config = dict(
    num_hidden_layers=12,
    hidden_size=192,
    num_attention_heads=4,
    num_key_value_heads=2,
    head_dim=64,
    intermediate_size=384,
    vocab_size=863,
    hidden_act='geglu',
    norm='rmsnorm',
    norm_place='peri',
    norm_eps=1e-05,
    positions='rope',
    rope_theta=10000.0,
    rope_fraction=1.0,
    qk_norm=False,
    attn_scale=0.125,
    bias='none',
    tie_word_embeddings=True,
    parallel_block=False,
    extras=['capped logits'],
    init='uniform',
    init_std_qkv=0.0211,
    init_std_o=0.00431,
    init_std_up=0.0211,
    init_std_down=0.00431,
    init_out_by_depth=True,
    optimizer='adamw',
    learning_rate=0.00123,
    lr_mult_qkv=0.4,
    beta1=0.9,
    beta2=0.95,
    lr_head=0.00942,
    max_grad_norm=1.0,
    warmup_steps=256,
    schedule='wsd',
    decay_fraction=1.0,
    decay_shape='sqrt',
    final_lr_fraction=0.0,
    batch_tokens=[8192, 16384],
    max_seq_len=256,
    doc_mask=True,
    train_tokens=122900000,
    max_steps=10442,
    dataset='wikipedia_en',
)
MLP neurons of a small language model. Each row is named by its layer, matrix (gate and up: input weights; down: output weights) and neuron, and shows model dimensions 0-127. Each number is 128 + 24 x the weight over its row's rms, rounded and kept within 0 to 255. Numbers have three digits each. A neuron's up and down rows have the sign that makes its largest values positive.
After each neuron's rows, "fires before" lists the tokens most often just after its 100 highest values on Wikipedia text that the model never trained on.

L4.gate243:113099119136127136114118160122099137164084161111151086148099104170140114051084076095131110122146141177144100119141105141158129127125164125184083080123173108091112173110111115114089127141103102137173122115154149124134132141121122142110154137134123123104122124117146142139125123124101124113162117115104123111108111162119099190106122159118109129147150076128154109149104131140149172130113
L4.up243:118112092126128116141174115132123140079148105130136123145119141074151114120113149149150107158212142126135117099148159136160148184146118117139084120109116104173141107147156112137092076121166074108141128107144147148107120142145152140090164150110161062159163088096097114137114111131126095146113120149140110126123093140188160119112122125151147101140120106108116109142140113156141088078102
L4.down243:137121136117141161098117121174140152139121122123129132103126142182103148106109092160113184108059088150087135125101123117145136131136127164135097135106172094098107159108154101107148145127130184154108085109146117141101120126162134110125142149130145130098071123069175148110149176129110147117152124127126120134140123124149072143133077133120138129142138144146142124133113147122139122151163
fires before: "e ", "to", "qu", "i", "ember ", "g"

L9.gate343:111094155130162145135156151121129123140114133151135119140077094140139118194156055122148117116104161154118135135115135126151129160145141129110144132121123084078132112109137135134124103154091157121150140099116132154171099165098101144138162094085163151120133132165120135118101133099134111111145109084164122140100132109166113152131106120097114136157164158119107128106099105157134160181154
L9.up343:110134159135110103133137129113139163125092161100124126135092145145098092137150100127118105088122166149114133074126166157128151145167097129150124105114145124155128099133136103114129112121105124104118067142104130095097123161126107102139144122139143090108139095113122104175128092133131119134166132110159142159132133118185093113120102093120097131130075154194079159137124141114166147148108
L9.down343:123118054090107132096145123149147129130147138128155160132151155118142135102131138147174141176117102140159135078091117161081143088127140088118159124147177153121121105116129132117131114151082117126160127140157107153110137121140130111126133138132152134129119127135114149194100186089134133178103143186126085099071101140105158137137148165138118134122137101112155123094112120136155101123145
fires before: "ity ", "e ", "ates ", "at", "F", "ation "

L9.gate102:113146075154118147131118105113149121120134107129120094093118149117126178129136128136127179111144118182120141154172148126098148085132154143139149134124148145135178090154134144147115162125126141116119098091123115128135130113118131140151175143076151131123092131164144120104134173119120113099097113100122149114154150175092108138146096121089166150161102105141138128119123153134087122171125
L9.up102:067147109115101179172141138107152151122148122142156107116120119148116126127107143118100111148153135155139117138121128122122130113108139093164099174175133087121145124115099125128134150105110126119137126145128121164081120134166163141129177102125125142129106119180081189122150147140165113081143096105120112120132141118103116138159152135100085147136122105141152101155124124166095130142141
L9.down102:155143127117149142087101122099110149149113136133129088161127106113099145092139119146153132048131154171132142148139118117173145122146108107134160143127130112106149099126161088145151167096139097130080116126120109079138134130114085154089138146098119149129095120145090052115146114105109141107153104125109113151158151143140088134129140102101132098151119090138129162118114119109100116149132
fires before: "ia ", ", ", ". ", "ia", "ly ", ": "

L3.gate99:134112121143125117093137100133143139142119160129131097099111054113138112088095141136090096133157121128098109115141137132121142174126100114142080140120132117172111110139159164133139123175124089112090116095194159136093121112146142123136145170109115131071145131145137167103112146119124174110150095099139127126118103144145117122136127166121157119140138106128093114146095137122125137110155
L3.up99:168120122177161117134127139111133116160097127091153145060067111166106105106162138129084147142100122169108127141128120133116123152149138129118114109137168130131138161139157186103127122128096170118124138116132140119147103138149130100113126129126139143146114087139133111106125127125138114087128149120117095147147174094139123154151133164161125164144165147137140117116110129117107159159139
L3.down99:106142111133113139112121110135131102124108144089105135143102135132141161113117122166086117100170165130089071147138155146178112127183136144170101122076133128182158108144170135143112121155146119138141102123174099089139154101138140126122168163165150159140126148132116110163109159117125154131165125175138138076099148133148106176129143125145136150150105119154102143120114145122143154114112
fires before: "ans", "a", "ac", "an", "ain", "ad"

L9.gate258:095133144159114157178140112123111139128117141122134118088096126115100110171140108126083134132153132128168096137148093170126143119142137134185101139104129125126140047111108134119108101102123112098122152122127153120082155139106103166099112121162162120132145113127108120131100173096117099140151106138116145108103136130109161137157171098175121141153122088113123123113147105081138149102147
L9.up258:120099146105155121141125131137110149080108121117128125107086161132162137110128133154114149158168126123110108132150136162141111114130136100181086107161178128122188130113103141121121108108101135141135122166110105179123118168108120121138135109135144084112144152173136169101122109095116080167093135152133132145091130120120111159126119132155150123128130129186140129137098180129146146105098
L9.down258:149132132110137154122129109145132124174080115139165136098121113095096158078140151141117072121131139153137072093111163159138112129156144128113136168135156140165125148139155149103126100104151147096145167145133133205114145186115143158141154138143102147118098158130105142151069118151124094146166141157082139166098104103124127128142138148160113106144126130145120066133151114122148160113105
fires before: "al ", "al", "ative ", "b"

L8.gate242:105122164133144153188140121134130136076121121119099137097110102112094116125125099138129150092148118134151136152099148181158139118157112118103071139120142129206088124102105179154107110110134131132083134102145149128146154135092109165131140124121168132095149121166139104144068113108116113136119147151091119128107161111134117117121139150162124178145143168137120117132127085112170130095126
L8.up242:124122095082118112104114159112127089140138133087117150136111131098118177150124165166131122110161091087136109143155142147180116110142113137126124084145138097149138110099130114108133149114164109131109087108118098144130164129095112147133158133150136091094126149131125111109105143104086104116135156163177122157151150117110157108131166071128158134113112148138151078170122105109151139137116
L8.down242:099129117111131162136116163116131117147140151147118141164099118108117143137135114140107138081101177180146149151113122123072098183100129109083140123125127153124131148197155153149124111119109132109156105159147094123141132101108148073157109158141086134143096121113082157134111150121111116092136125166128099159158141097122121153148107096094129105155150125162153099136091151139108145135142
fires before: "- ", "is "

L9.gate247:130154174141122140124098130129114144131142135141122103124149127128155156146115112160095182135150183167157086110147114115126083129093131131150148115130127087141110180134103132125126139115162142144134119089124099130134138109127115178133081131118107144164123112089170136094088103122130093142142128095122134119082151106087146104165185102154154173153143125128111084168138098143126164108130
L9.up247:126101154114120122098132127137146146177144130131090110121142165127142078124135138145099139100172123094148092154121135141134144115152150092141130103147156131164086072117091137135127106139128129119139083122136153098131114154106147156139130170104103112182121079139097108148056125143107070162180096102113126122106107099136134095146163125118119117104135115153119107153141123083137091138138
L9.down247:186088171146154171117134134128133151091135152100112123135138123139100112144157129139139134109106141104132104136135151143101132164114124066127141121138119083133067127151117115092140135140129154139104123130132211144120076100156112172126118121129148122114151140155137118129123095138119137081127113097124130111152090080134106158106132147097120103119116106130121168147125159132113168137078
fires before: "–", "u", ": ", "at", "ates "

L2.gate359:106122078132149153151078126121112140177140142115086093126129149153105075099128144130157107167101088126160134120185096104173122127119109139132163125124074128141123122115150136158143133119079110166169129113128171127109174126109119128124136127109125116150138120146110119104112130120165112095107133119099108123099113158098156119155123150088107146100137115108117129143079094163092121092108
L2.up359:067111093138162094095091113145088167145185108155106141137134112123138114121111143180164128165131129132175140098140113140148125117114124126143159127104107154101143139119131152103121143144156093143141147146104141116157133087118156151120151109086091118175158136138156104135066134136121128135095110134094108170117161140097097129110097139143090119123143128113102097102114118164081108094143
L2.down359:125113125105090096097137114096133089108113086149150162133121089128159155139123141142103155108131144108123114160150146154106124143168111101111146128134130144122143122157093133122115128101136147126090130137163108071135117154093138140122108123124129089118117154099155113159105110134112166133136153156073162134104186122128087157134106097145119121137128136161124156106145153123132088127162
fires before: "b", "ent ", "pl", "or", "y "